From a checkpoint of a small transformer trained on Wikipedia.
Size: 13 layers, width 768, 12 heads of 64 (3 for keys and values), 129M parameters.
Architecture: RMSNorm before each block, learned positions, no biases in attention or MLP.
MLP neurons of a small language model. Each row is named by its layer, matrix (gate and up: input weights) and neuron, and shows model dimensions 144-271. Each number is 128 + 32 x the weight over its row's rms, rounded and kept within 0 to 255. Numbers have three digits each. A neuron's up and down rows have the sign that makes its largest values positive.
After each neuron's rows, "fires after" lists the tokens most often just before its 100 highest values on Wikipedia text that the model never trained on. A number after a token or word is its count.

L2.gate950:132101113112099199154090139128130146124144122063058149119124169131154119159124118146093155132095129146130141133132092181136086159121054123189175124152119098215110133101152155200140120168165101116080134137058103168091079121114180111081105131178063148103116108102136069120136110174109088126177155116158085116086055101108124116109104095154137122166060164184109135148112146163166113137185
L2.up950:130146155186104127137078136121168098117134095110146170144078128099141141114186165158146211118177091086113070112151157113137194105115065104134096127136103130136103129085132127138133078129120082185193106144151173181185117108130129158076057107128140105125140118159064168092102087086140115129124153105121126101191151113171130122068079176137128123200195091059157149120195111133062139127126
fires after: " | " 36, "| " 16, " | P" 5

L2.gate433:097177136110146118062160112130146066109120144103106104068134098173069092086100124182161072190134124105111174141104171122154155132105184175116158130058092104177105076143196185133151183075147118143114092134165123175075101049098128126124158145149106096172137092143158124142105111104118123229129109121125127122110147163201146073161159156201148102087204135105114108144075141083098154153117
L2.up433:147098123123145172127115144102070130169164052146097098160098124152103152112156182084096110147186150124133167122130112141117119143045166121091155123155113128118135097115140150144140143145183172164143093130132105155152110102134113168125119152158096103141122143121096133186135078175114122160188150146083124056154150121137116155111113165098151113124109133153056127106085133091116125157109
fires after: "\n\n" 37, "2" 19

L7.gate1933:135162043137085169118088130080134132134107102082131112122079129126118147079126175106101151135140106137187127151191136110111117151118185159106094116080097119110121175137125075149122139126108138109112126110106102153138103081117145121111120129136111096157117146095168225129149107146077108148215147103108089098103116178101112116120119138090102136181104090136149064139178146171120072154115
L7.up1933:090179115148100161123113066121131144157120145160145156110084079130144178094120091110161180166202142167101169080148142118125135146119119146121154126090063137107155185062119105136135126120100144111115141114163103174073130130043143149200082132095125055112054108153165130088154100122103175135101122093076095154149127069081170078128128122124127176170109079152101166142156115161121135134079
fires after: " Reg." 19, "th |  |" 15, "2" 12, "1" 10, "f." 6, " |  |" 4

L7.gate1814:155108112140120112056131113162131134171109179110074148116113160174109132138138151115113096127120148147099128138111158112147082141131128141086079159132111150176136131145117054139190080134104122179138158155145161116148147124095081135115108160138131124082133123105135191089158077153085095115088061125136120083138143123130146138149133132100105102135130108129103141104115125095117113175134
L7.up1814:076163131167161118183127115118106176128176125177141125148065148092195109129097108155134170133117093132130179121094067132160179178126155122135163099131166097123142120147127144142088142159143156056099182198133135159143087144145152114088144161175152149207144055136125141088080129157162149144112090091092124191140088116089190165134139109122100158135133144131096121096074145099151123068155
fires after: " | " 29, "; " 19, "4" 5

L2.gate1582:160152110051115134114131113134144107118178133118135128160136050111130153133159116125093087191087138131147155158139185121079136118132189146108075153085097139091082135129143103116179136065133185101119157172129144152129155071138157158192140104117118130102167124139155188084124141190150088123138190100103164113136140097104095172082114130156118121160008142121119065142103082141132098103107
L2.up1582:111157160086089154093155117124141158179044118152080159144133077174178147094119141177146110128118128183146131087085170114113152158080139164156124101077062049125083104104067130131151145071118088126143124156105161118119052185147125043122109085113115088171121128115110121125121147181089161162188183073151097131139161130101056152083137122110105114139081175127184157152129086082140144060162
fires after: "1" 52, "," 17, " | " 6, "." 4

L2.gate1430:223104100091149130128169111203088155078126156078122133111087119154152089153089141147120151149093133132100112110206104120127150148200114136122114137186171104153076150136148146100129156146137201144093100120097094151177146159070116116071133103150134136133132144122163059110108106133174127062139127126077171097185124043107073130124142154115127130128122033140195124101153079123102128108129
L2.up1430:253178088084088107115120137112116127062150178117105192070101192132205036145089162123125177098137133145080079153174157168159115099107121141141161151155117134126119162085130164134109137162115167155101171141141123128139077076120125172067118165128178155108111149158169159165136120094140097142069149137111160089145109124104154154154123136129124118112085128124190125077155068119144197134091
fires after: "1" 32, " " 9, " on " 5, "-" 5

L2.gate1365:166145155149136118119160156112141108127125128083122087137165128104147128135118122147190139150141100137126094124172126110177116111162079106126145173132135123107119204062146103069157106092098160114145063149155035127098131147141135143097106125131073148141084138107147221118147175128110079160132160156182151088175143189156168131139117076114147110111113099078067103157120100150064167170131
L2.up1365:080152165124140143068123092131162118180167127112191075086123166121144057141103122119148158154126098138148056170113189178131098085127125156107178114169123118134105118133152124117106103096165124093103154082133107060133097119070100161104158088232122179140105189117109115152195143108127096119130147136107197080149117141163112046148157121138145076120115142135081084099131085155080154146093
fires after: "1" 82, "2" 18

L2.gate1677:101150140152155143146102110116151121157149128134121146154145096101079141168125089148103184169186155078174066130137111120154114146143104159164149143129082091136093102091163167137123150163101150099127163159114097086073091171096160157170146119143094174075106174125159103142147130153091148139152125065155083101135105119129151070154156131131110099118137134096096105181108165157061117055122
L2.up1677:097157155055141162106149071152137106108133054097149094130108152114159043095104096163134107102070128121132062121103165105160147120104131135111097101144165139124158126113134068146144196136163134197145131092134116141133117099141164109119168141166066090079131139119137149146106155182106139156110169088109117097154186148133155102125087153112119094098166162094114104131098097087071152133080
fires after: "2" 92, "ar " 5

L2.gate1308:105144148175147143177160120115122092142137062163147171168120148129048102160182076173140145087106149170120137137088122100117139115167082099057129160108117070110112129103072120143151125127129081111130167103149184119132150138133105150122123108105152101113180070103134146138133140148121158161073123088120122079073156120093169143092159138152114101178116124169121127138102136127125140213077
L2.up1308:139142133064079139161103189130197176117155140157156124131137107130148196093093152134140118159138098129143066075093187106084101189125169174120099097072134131109147154146139084105168111142075174109116073135140098113081122113078112161099102095078207119191120089198098142141123112165198127150150111150174128149152085145115079118070140059070192216113173080124146132086175113131135089095110
fires after: "1" 60, "," 5, "2" 4

L2.gate615:094120127184059091096074154135052104160120123101110109122112137108114112118192159124087149130094160080103125124197134126126116162210178155119155084107109139105123118104118157194074089114126099106111116113155103091139117152167119160134211134129155122142091115148134135098110112124150157126173128091148144151174183104091142132153131118096100112152108141128110153181138122104061131145152
L2.up615:127115067132131106198121120144147084117121118100121172123140148125096136095164098061111112186142174097156113157143101160167088162167145178101150125115120097165090116121141167104118131084131103129108093066134148159136144155102071132064156127072123155123148143180176059158123180142135180145150086108105177139162156182056153161143124152129141109150097166080124109132129038101104120103113
fires after: "\n" 41, "\n\n" 13, "1" 6, "2" 6

L2.gate676:172203137146138121104103202157102121098120121155118149105126078140144089163085125137114091101143146173169103083102145184136110202127080177144144143139120123116157190132130104144224128130134086105112099134131113142096095154099079148144210141131133142158129121133136166125104107139187123160096069120168187129149166179128097109083148075158167123105120151137167089176090127101106163145176
L2.up676:103136120095128082113130115103163088125138082148142170080124111132119152159138187132072146168077066173160111090081168150133108113140122088206126112168135141104139188102149176161130107081101113131126115131178108080149090113112147139116128138070146159146140137113139105106062092095113135130138146116092092103153147123084092094092168116147195107098125131196129118143076116167134200181124
fires after: "\n" 53, "\n\n" 16

L7.gate523:112065109175095136088164135155142144111148166123196144117160147102084139079178148110096084056163143138100137046139137123095197100098129150123163125105124144158139173168085101146154101179117155146072163093047125176136105159138139164124145180068115120190131129118124101117119133138147167129137143099170101132169164126101181106111148107203097108131146136142075136119154093121181115144132
L7.up523:177161125099108134114133151122110205073154139124086096178126089177145164139092131148133075087120136149128095061096113160082126161114093076085156078128123107072170138099124164156103127155098120117136115125213108178130127062094130130136212200100216181152142132112090130151140156091088117102139159153144121181141181191118138100151109138180061213149133099177109157114158134086156097135133
fires after: "1" 34, "0" 24, "2" 13, "3" 10, " | " 4

L7.gate990:112149201131133128127176146119140151132095128120133108165117146140165124085190166128152149173117114127122089177149114149143109142094067165107126145166139129074164141109132086089135107136137104117106105128112147136182197063128103151087170128114100141074129106107115096140129137138140136128116125137061123173141156137086078148140132160140142087118107183157113089122097095100090126129101
L7.up990:144140150157096186143144157135103134079118101148140117092109160121091223156113158107155148220204144148146099141088164105041152107104115190081149176107048125170100100146085140099221089150077080162085147112094117139164144169170141092118124106101098134131133147120211153138085100168108114021072116209056097150107142160123170126124165129093161107141119137155175159110112165146116199158059
fires after: "\n\n" 40, "\n" 31, "–" 5

L7.gate648:115118146088123095122137205174104132098125100160125119140171151114028178129126093135114102161202121102137137117065160111098113090137159179132092070094085097137061081144146098103092122176162109084108123138166147126103156150068067128127101122165089072089117167114146126152053151143135144074147124142090073043084125116170094104136139169090129070109079149137107140066124031146124098119116
L7.up648:122150136135070125150157243157162110119122114164116145218126113153104175138122168083095128086144102138145072156123156109116094065098068154157141139140049078118138118163172155070143102175193095145171132097118189113180167096124143153150074150135110133073107123147128045085170114137103095130090077111150236059093136088129119126132150170104095129113142133118132153113148129138153122089138
fires after: " | " 33, "; " 10, "3" 8, "5" 6, "4" 5, "26" 5

L7.gate1605:123153155132157108150188180103133110178139087147096184149121110093102111102146085143116094192103153146153123070067114154203135171150153103135118080148108119076109088152135085114155143177127170179160100083155124081178129075076153094087096131138094158126120108065111142143073101158116133121150109138170114123119152130111069134132158191117104056145120124170047093153162145092083117154162
L7.up1605:115154074123121124148151171164148126126159121136170132148149106129142077116101208152157145106120094128118142133194135163125152100120079123147052122107111172148106134140128110046102104105132121173122145111102114124081067145056148210139099112184112080151135118162128110139140080143127207109162049166104122124136148149107134189113094085113117129119089154117109123082131195147130089169138
fires after: "–" 60

L2.gate850:084121103157170160123144139134164084091125101138173168099106125119102235062052108113144101097118181207105108160081117157140147134117108153117116104177170120166130111086130162100162166137014176150152069131196108106125161101089121133132103149163189135106137119080157119098122117106147146151148121117152098108133106136097125104129150079165106134132091131154170099161169154127131124111168
L2.up850:128148108078164128116095124153150073066091102109162159117145134125132197096094101122111107095204105185120110225124138161178137126160121148101133103098118157123126154123118139080133181184097152165144110166106116160124158098076113147146097116114142128099103155164132156170085078119130141116129130175155073060143090138157149107121128079110147214164093164123157146125138131133126103137169
fires after: "1" 86

L2.gate1740:132120124105109159088167131158126150115133159140117094100169115106149106138114115112115163103133194126121185147065141102107171160154083168190192163134157143161117146134143184140092169093170124161087081110154089110110144145107137135074163141081099156123144108140096117125078182136139081159147113110137190112142101112169154103138148150158119205138115125077122146125107127107107127164084
L2.up1740:115106125082142145121117192091087132168142103072085121134164114144136074112135168076168169157133097134118114131104152096107110108108117145152123111153151118085169168113095088168089138128157088051101174133107124220131112097132159084085110159157128135096143117183084115094088099146088114111188133145098034085125104111179131153107141093137128089094087099152111179113144163166097140135086
fires after: "\n\n" 49, "." 4, "andidate | Votes |" 4

L7.gate1324:084172078160190196113114171178175150114128105163101190122123147110127201135138139102184100111155150152104136149092115114133160122142159170157060139112112114107103140104198096111157137088133126132106130132167085047150104136131134140131154132184113117106075144163167174070143123188169078067161101122142102071162117108106149125123126079149178155091127181113137153120100126145144136147129
L7.up1324:068145166128141127097106173109143088138184157096150088081098140106143098072081112140089116198056168074132113151130126140102100125134100160100122126147159119071131109117088135130127133119156169117003141166123209206147103134147160126163129112118083121134130135105109084149149167105166133126106128106057099080130126157099051103102100136106172081108126156166178105105126163164151127168156
fires after: "\n" 33, "\n\n" 12, " |" 5, " vocals" 5, " ===" 4

L7.gate1589:147137142137080145100186145110152170122120117158114107055123154159155129114143138078080147110163120090086093091057139168112128104132096124152103124139106093125085163143124109124126156100162089093111121104165115138150126142191184148140158120155111068173143072106135107128098102137163151094161108112103086061210165144115124127104133091134171136120143179117094041092144129178130129132139
L7.up1589:209085126148188121132136194145177130119105145141130133127138110105094202101143169128141160103130096162145129161082150134079128168165132202119127165110146095119170152106107152146127084113115188132130177147161106165122131162146129185102095177176094173079104163146094046135168080101060129095114171141139093079105136128230102131073126105115116141099205136163143146112116105049110141147111
fires after: "4" 21, "3" 20, "5" 14, "2" 14, " | " 5

L7.gate1051:130127171099137138104152153137156061091154174115108124136136114075111176162162131148183174130123103108116111094160101115154162107115139102115067140170151090178119182142133089167138131195121130109128080126154128177189070146171173190112176146156133126129114117115132162126034072171087165110105134150133114178164093123180089116111158169098147156116126126122115140162161130179118160107135
L7.up1051:098101094197178121130145122204155096091068138092082108160127152094126125180131134133084111196123124130154172181101120116133179144115113084061107106133118129116159194136043149137146043143145078165142171152088149107139115097108043144073122084185119045152185149112130119081107119105083142106135119098103111126111155102124151160142045079147062159140129096175154099112140121139088155114099
fires after: " | " 43, "0" 17, "; " 7, "2" 6

L2.gate683:092182078226108161123133130135139089117143156134179148079136086110061139108135149086169110146109096162084120097106120120204106145152117141127121115112131168133161121124140167129170092144206108165124148128145147120122129063109098145052085125122115108161198082111134056094177101141148102128212143146133120079119106136113142072122120145097138123100160115097104132111096133109125172152152
L2.up683:160167122103123153145126087124194180134181052127173148153144156109139123110128158144161111141143171124140163137117105109188151089165140181104137108085176125184109120078132133108195115103152153127145071130083151176177174091135145150147092126115081105154105151062113144061112115125120139125193147175142028145073099128166092136097140115107115153166120121151110107129155106086107076118078
fires after: "\n\n" 58

L2.gate1969:095089134188118142131119079126125118123114194096151081142114098114151128173152127111126166145124136082121098117144171087129094158110083157100126080121112141101130123088103168115094135117110136043206142093150135119081129108135126162116097159208016161162087141139150095092109121215177091135141073140090108158093113128094192122121153126178091113176096162042100130138127134172096126105106
L2.up1969:125134169157170150128154175143104125099173105125151112166127117151096137113111148133135143137104157224102106116117187130094205196123096105132126149114097122149175134195159104116125136114133108071150100155121158108166106093108122130108132120082146129124127149188133149072124175108159136104187112113122107159090154089079146116141116141112189071120125102152104100070151135095163142097148
fires after: "0" 27, "1" 11, "2" 9, "4" 6

L7.gate1986:161094132148103173121209059138140170075162163152150111162101145109143139168118164131132134108194152139082148125100161120174128156117169118198104128120096100176125104113179169141171127171106135132159088101203130079165109111102142130159112153100130162163080106106151149117178136133115100154125135095098130076144143126184155147138137091100161130146143173117091126128132097130153152095167
L7.up1986:182155146056062108079091091146172193067089120115119145120111162126089157082150116137135143119113053113077166107126123117116068121142124094114085143057137115110119075135101170131127158119065154096111108126125114068119145112143141074135186079153066109136150201135185205123225136149117107106144067171119082184117138116154138193122118106176162132126120114142124112030094148160179108132090
fires after: "." 46, "0" 5, "2" 4, "–" 4

L2.gate1805:133160156144130125121162130155103214190094086132113105141163129173114165123090173111144148139176122120137141124108112167102122166156083170159170081088116067089115129093150182151098077139128097060136067117111125119129128119138172122083116172149108166151169132108145090131164171142126151133139081142116095092122105102050084102085145138055129093160142086128125163163133091171103094170141
L2.up1805:148111109151172149099131150187107097143108130163186092136164168126111145109165083118138152122145089105158167111102169112121148124139124104124131152097124099142155110150074084149187097112141140146123165201164134173157162114133105152113139132083112116138132133166133154092084146126093123112121163116132129077115146141086120133143111162157121136194129101168114121190146128106148064070151
fires after: " | " 27, "–" 11, "." 9, ") | " 9, "; " 5

L7.gate1435:125097104106095048089133137145149115157131080116146144143142187093118131201172111202126096103123139086165164129100130155081134120104144118108137138144116117159179145060091100118146100118172156128092175115174196119156124113154147121156122109136109183099122192106167129037115132153167082146108166155082113139149126093082107094115083148115087154146092112100130125125161143160115113101139
L7.up1435:146102146105149127160158140093137148141137087087141131160158090151191120128136135121091132146125073056146178181067093085118180120111086089176136145130102162141168185121144148151152134089122108117098181129124143124097092107201103124112150134141110160126137178183167153117122188202146113144129145121157160223090124061089072166154177143062082085110093114138076111077148136105153159099088
fires after: " | " 13, "3" 10, "; " 10, "4" 7, " F" 6, "5" 6

L2.gate995:140155090167165127154154140209158084132080132107077173161127129129051170131157109088096148109087061104149137169131114120134164128209069050123133129189130108114121174108087125115160117140144134090140196144148105125174157086102121147135114090122137126085094130174142165077157119116178105135152145152128170121166132146121109092104142178090120098145166097126127162168142137074079100098126
L2.up995:129135119124101104120173184130142099137054140084064142150149151120153148123131116074191130101175075059139108185139152138155137113145143111086132104131187106127130092108098082103112179142038150133098121147074149129133134087097140137137043151167114079100155104103145154160174097201127100128152161123149181112133141150117131175130131139147147157123111143093121151128189126082109094112103
fires after: "1" 75, "," 12, "2" 5

L7.gate1819:180109178101108148130107095116174132134143184141127054130088148118113192108183130049150150097112131169182118085088155083138135177168130076113073155146152137137139111138077139126168090138110135053142127126055186042082146189126126120130094135129094143132136123137154099079117172115072108137156122139112175137135111095130138120106077131167095145149112097136085131088076089094120176108152
L7.up1819:148126142179163084136077110107131175147158103185133136091140134077163208142163153129103091116153103152190114100117164132161184192169069158115144139145089102176103142160063125170110108146181074127109092167079080125106151100150178132139076137155094131088099122187083181182172148213144117098122105091121143099144166166092141101135065139150076082163165117182149160136191068099164112140141
fires after: "1" 43, "0" 12, "3" 9, "2" 7

L7.gate203:115085091102145103118170131178163091165132118115146129072118080096149130100142097104139122083182244142109127108138113134136163181129094182120098140124153146097161109153104071128108075193138090115079166135126147136092167162160132118128110131145123151127113152202162138115120125139089144106100152149141060162089134113118119151107142120198112073179140147134107162136173092087136171111107
L7.up203:163133090172115069121146098113176115174184123123097125113160131122187173124116123129116025125179206127148118095114132142114145106133152113180122147114147132104154163156092132138161134175083112089058107138094100094049142161171122150147100137118170109132146187124129139138117146136107071175210118127129168121099105155116094092066182155087081156112159141063123175054122119144124149119111
fires after: " | " 37, " | — |" 12, "0" 10, "2" 7

L7.gate554:084120152161133111094110159113152162090115113150156125205090139114133133053145109124140124117131159128163184089131086129178110125107093079184165113157111141154122117138058135148124159149094127131173179173116111151110180135196109124098158119154060128148090154072173196128093153093109107181153082159143098105040090128175144101158144161096155087121108143116144186125164162183158110092092
L7.up554:079114153146107145074059104093087160126156120139076176096141173147051162089084107121135109120107146151149153099155128143076169122190128110135109159232107167152157134112161160108087093139172118124126126159128171130131145122166131139160162111180114074087089128143089136152153135192127092120137107093125100085110111074155095110105101180203161147136088097101132131123123080180139137051102
fires after: "; " 15, "3" 12, "1" 11, " | " 9, "2" 8, "4" 6

L7.gate724:103086147121115091113115118081102134078079078171138132140100141130107172179127152095101070148176125103217068145175115188132154167103114062106176131114138104125098159153168091086118145146115172149099090058111105150037130164118133140155080134108128131135094104122150128128109127178053116118161176095159129062137092167133133108086209084107107119118120128090095095126107140138115170100106
L7.up724:130154128158099134167146137125140104152143101153106099157105121143137108131142142150151142117142095141104116152108124130155153120158113083172139126187144105163126108083071118153104116112086144134123129157102107124137111101101118094111147181160168118137129239088032101049087094116125112114125182189133121101138106186061092153117159078142100124120162072101155113091135134101153108170155
fires after: "2" 37, "1" 12, "4" 6

L2.gate1328:164175184063086137142073094106204153094151123151120186127138082103113125114141013155108187122140114125125152120143122070104130215085108213119055083151092089143118123129175161138130116135127090089117130142143144162159150097104182175161078141157149042115131104065114144131075100142119118186172142093069118021098121148119113171174145087122114151096111157100152144163124127104118135156070
L2.up1328:124187172130048130161130108153098147137126135109133122123152145104124112140097080131081144112162105166134141147053112120114116151139118150160129117154133126097189180108130141132145084116164127100109093120143103127122178075149119193118106133156142119132112117125106126080053131110108150181137066138121134109100077189131131148099182090101064122101105147088157172161107110111121167115111
fires after: "1" 74, "," 4

L7.gate638:106131131077139094120162080099165118118170095115179136113165142105077142156117112111061078147117118140126161132134102117103170120167093109126091205123136117111163121090121148121115148110121116149187136203126193083075133085122151095111078135150130124092173186119115087072174175206122105183146110122110141101126094108149132117134170122247168104110141158191119118098076122156081159196135
L7.up638:118094135155159119167145159048113130065090108113145120179056119144187140067142102091122049159190119201130159153088198104086165150139166164202196105114117176116147158128106146061111139166099145139142113127110111108114154166134115093151104151130103128098141130160054096116106114145130086075098106172106168133145122140140160161145118083095152133128103105164103067121166084186151157160134
fires after: " | " 45, "6" 16, "7" 12, "2" 7, "3" 4

L2.gate1410:109107147084132061109137062123163124135177128083159092084188165081136144148154149140143142178136119103179116140090171084089090140106127162174176177135111128082097140159163101160168094069136136184160135178152046170110105166089110067130130157093094112148149111138080111086132156159080131161143160100112166141136110149105144096110132146174131128158092170064169151122139101088112135131144
L2.up1410:128203122091103175089167128077167087189112173133101103102183188081132089178118151145195176164100122115168159118112136126132120142057144123152156109075159187144127138101081130166101144100107099078084103117161147172158130105150088140169096123130191142153114086128093147120179112181172036183114122107140149007122051168125077131113111091118162148155124155068173074149080160082147141135097
fires after: "\n\n" 56

L7.gate1585:106112148113098114096156097128138124189115145110105189153055185184107106118144130086154096121134172118165140059143118090155156189114086149152140172153157128106137134155142084119133177110113086136091113157111167169105108102136092149091194128098127172188091144168149116135064130136168175136143192123137098080135153145143131082116075097105190122221144143111078086106213169078143107098154
L7.up1585:152175127157123139183137129117149124189128151118125164094171156067121215123114113127151144091188124106116151117152125151107040139130135109122130078101107153100137191092091128127127131150179200168132056157130137096094206128084148139209132143199165121132104138123139131109129102147155125154178204127145117084101134173143121160125152141116093133177093153090154122168124114119109134117133
fires after: "4" 26, "5" 18, "3" 9, "7" 4, "6" 4

L2.gate1127:181152137117131122152159095129073133151152141106184165120101106194044106153153132172129091111138106182177120093080141096127133149129122160153140060102213096100122154120105105118134141143171125125183085078161190117139164105158166174118085157160157106237149075112150148116138138111163110148127158111122072177103070132080136233119133053151088071154121114105109141154066100153094125181134
L2.up1127:110136148089121136022112141153129136138122106114128160122151080119128103119173088093145119139083122145105159109102081102167105110092120171131129133125149159191100120111092159156120163102154169130113067151148135112122131087094161108114112073151122088127115106164163161134112123119193117122175123035165098125118108115144154101106166091150092127133081104141119117149088080131121054086042
fires after: "\n\n" 69, ") | T" 6, " |" 5

L2.gate1144:139064138143114119134091056170068110124124153139126064127095157122105136108114172131097125210111174134112149161074090086131103167186169093156112106096133071130135159125085091086139116152162194079199143176078136056104136129088107141150104078140170210069166140138050092070100108130117117093123153134154184145139124068103103112113147086156126139106147203103113109101205156131107097150148
L2.up1144:158106107154108111157145116135082152150139111134168118153126120130222155111187108119114076227085118128157152094177151124096102107145165094105098105118102145148104114161122131138038123102158135134151105157137099087137137118095117162124178095150161105121151164076096111091171096128148102115127094095132106097151125077126092118037177134141123097121110127097041170122139178133182134104135
fires after: " | " 36, "\n\n" 20, "–" 6, " / (" 6, "-" 4

L2.gate1:135135111104150086133109122126131153135159078134164190079073116136114111161148175126151145102146134147093161143068141092181168138188171131111170138103074141187135141138087148123142206103093132135096115078131097141130129131130156168155141119187189110138133113141133112146114190144178093050095099134117149164116101107142130149099096170092102148141111136143116101124148078109144160139101
L2.up1:180153097124118138130113178142132213105104051119160161055159173118105157112099122170100201087178111149109177118100102094165101072106113180138088130108095131136126133153088121118148157169119160130094122159135067138175149107119133123025143136121068141146085134148171118131124104122145076173170188130132094079150124151172176131151138079110220115141191148073186067176118144147147107108100
fires after: "1" 50, " wave" 6, "2" 5

L2.gate1537:150143163121159152142142028099115157143149088073152165167138114154141196088119167134080131163104114112162116125111155095174111118135159111149158096147141093108129078147162135093110163095174132195125103114151099149125136143094136129174138088166097188120103134105166135101138187137102117148162182062075112160099129110113120158154121078105137140106093126194080085181138107081073137155101
L2.up1537:139070130120092122128157105089109138151124068150117093134147131158115148078160125067186119105088144162155176137072186150158118127105154184110095101177135138122132095115142093081102157157117119084086156139181068149151120102131122113168106111159112153060144099151138153078139138142124130128099102068079128076118090172111131133135054124104136094104178137104129090168142110152165077102148
fires after: " | " 29, "; " 14, "," 7

L2.gate1578:066109072131112126099166110166124130143117167135077071217095183090143094131125138103084173121096073134117134106124085136095169137185057163174143129142134113182183129108149162118127193124116057107146087076159034168121162099119181152148032135161136177146176165081096139149178152144093149160195119114110171057123050146087132179128092118181165135118129149115130188187123093127082157127187
L2.up1578:066122100117127113090086103158158163100094116131126151126065188087157133088147150072110116195100163177073123145118079109135166129095089126164129122137189130166146178101128154135105168089162107078111104104107131079130152108152155099114169106140158136110119160154148124122114129054116172093138099106174110158149112131149119098083104120146127102116018149125126212131130052120077092102163
fires after: "; " 21, "\n\n" 17, " | " 17, " (R) | " 8, "| Un" 4

L2.gate596:145153193142092134103122143122107071143096115088140185102091101073110111156216123160128148140119111169151147135184102178109141117106143212155132049159143104139161126164148068121184096158090123088141114131154092153129107151128118144173159085164167144141152107138127137200082138164173183136095152060144118128123156183133191116110161092161179146133150129115116141157186178119088183142127
L2.up596:086128093071123128100088176067099137104106118109101188106128141105117109107141161148162105121113162179123092122121128115124147119098160135113178100181116117146113075173151144153158086122105109142094133217145125144151070119130154148132157121097153126165162168169114120106098175207180160119101178142132105126105179148182108137118098110149159099133162111118151145161157195101102156148155
fires after: "\n\n" 71, "\n" 16

L2.gate577:175050140096072197146088124189074110104130104137104138100117141107125142153109093110120145152113121082143141120092137138163065131175139151100109106163150154141051127092155107147158138151190141096121135158143112125102116138089113160124134156087139130137159128104132112060105149219115117132146102107155121141121103171122118165133162127198107123148154071164118112158118143128099147103129
L2.up577:116148093104142089082123119166127136121076127101127108182134143129139056114133101047159103147092118114102121066136133126145121144123152133097166104128127045152118184156041114160135131090100159146141133102095174124126138060144153148133074093164117099157083161139178139125120092120110127145107098177111207037133122136157122120156114159084159174122095109100114109091077085091100088123121
fires after: "1" 85, "," 9

L2.gate1859:119157123114095133110090157114148149147088094112119147114129097074101089177165143162187145171121090136135066146175131101150126128110198065085108182103060129158111163060046095155097166056085128111102193102100065175126052143126071172101124143096174141158139135143163214155114161122112141106140139141127185080131167066136172103114122108179115127099135115092138091153126103108138157122061
L2.up1859:105147174129132145122097135094097061128141101132183131125174122177171109156134133090113125172111132148120105117105124150165140103130109129126173072052115134097138117101118123114149100156091081144072111077155135132108175134111131141102137159096158118097136118117136131077128189097168094158219111146071120131163171130080100151127144162076153185125154131117141117186115162125183130157121
fires after: "\n" 55, "\n\n" 12, " el" 5

L7.gate230:099120122116100151088076172136136134181091094165118131226148149088129185106087134110089127098107077140144137143163109134121154203144118118173168079117124079137072105132096155120069130166128120163119081159146135065143162181100088136164130173112089092042152112093122124077085143204152079149103162103154139109083123094163109142090137135173103102117176153130126153184134149122113046126136
L7.up230:078151120118134115170122056108167148106143122115153173145143132129131106157154118119154136191124121120109085142075121147138116170073173218094170176127156093109105124086144098072110170150155149086184074121069107155107195094126111152105082135133070134093124169125162128142145174144136208096183132171172131113092236149132117131093093119152064103134180126105132158142133124090177071118171
fires after: "2" 53, "\n" 19, "1" 16, "0" 7

L2.gate11:117173104130141112147201110166075104165120147109105127153127146128143113130115131124143157129095099114135146140141150126179131181119056166086127125145106156125043107091150089168133156131147156093144133177096172138131122142071119137108146122103052095133119169129161169096168102116115089154127128162113089151071117156167090148109170121138126167131145120121128144126110165063131114099161
L2.up11:170138141167118104129159163154144152098096139031111129111143152097190136215095147093083108117071140103138135106100110087142166155151111132147144075128114094053120118145156167146151135128155109088141089166108075132139133050091144070103110144096120170136112115155111127103138126135137155141145147111070127109150095155094130107185106149113099134088098124075114118117161100157101124133130
fires after: "1" 56, "2" 31, "," 8, "." 4

L7.gate1396:146159167185136166217063080144121114172112154110134045115128104084155132126151178101199153166155122153151140082127123163123157113128094119090114115095181144167124109182115136095095107071196128100119151109167091196122168134155158074136122109142188104127136212132121073118119128089101166082070152122140144130136147078078080127155143080123164153094012151120091148141069142174152071146084
L7.up1396:128140138150087113151108117126109110125175123106172150083121119149091142129082175126160155116147137122096181198186110154158076144144109186142142145200142169138160108145149131135084160132144201149143126133163102168157157101126133135182162076160144095116127144126096109189185119159120110183130130062121167144083061122113146159191122102129057094184146141160122138170118125081141116108178
fires after: " |" 26, " | — |" 12, "0" 9, " |  |  |  |" 5, "% |" 4, " against" 4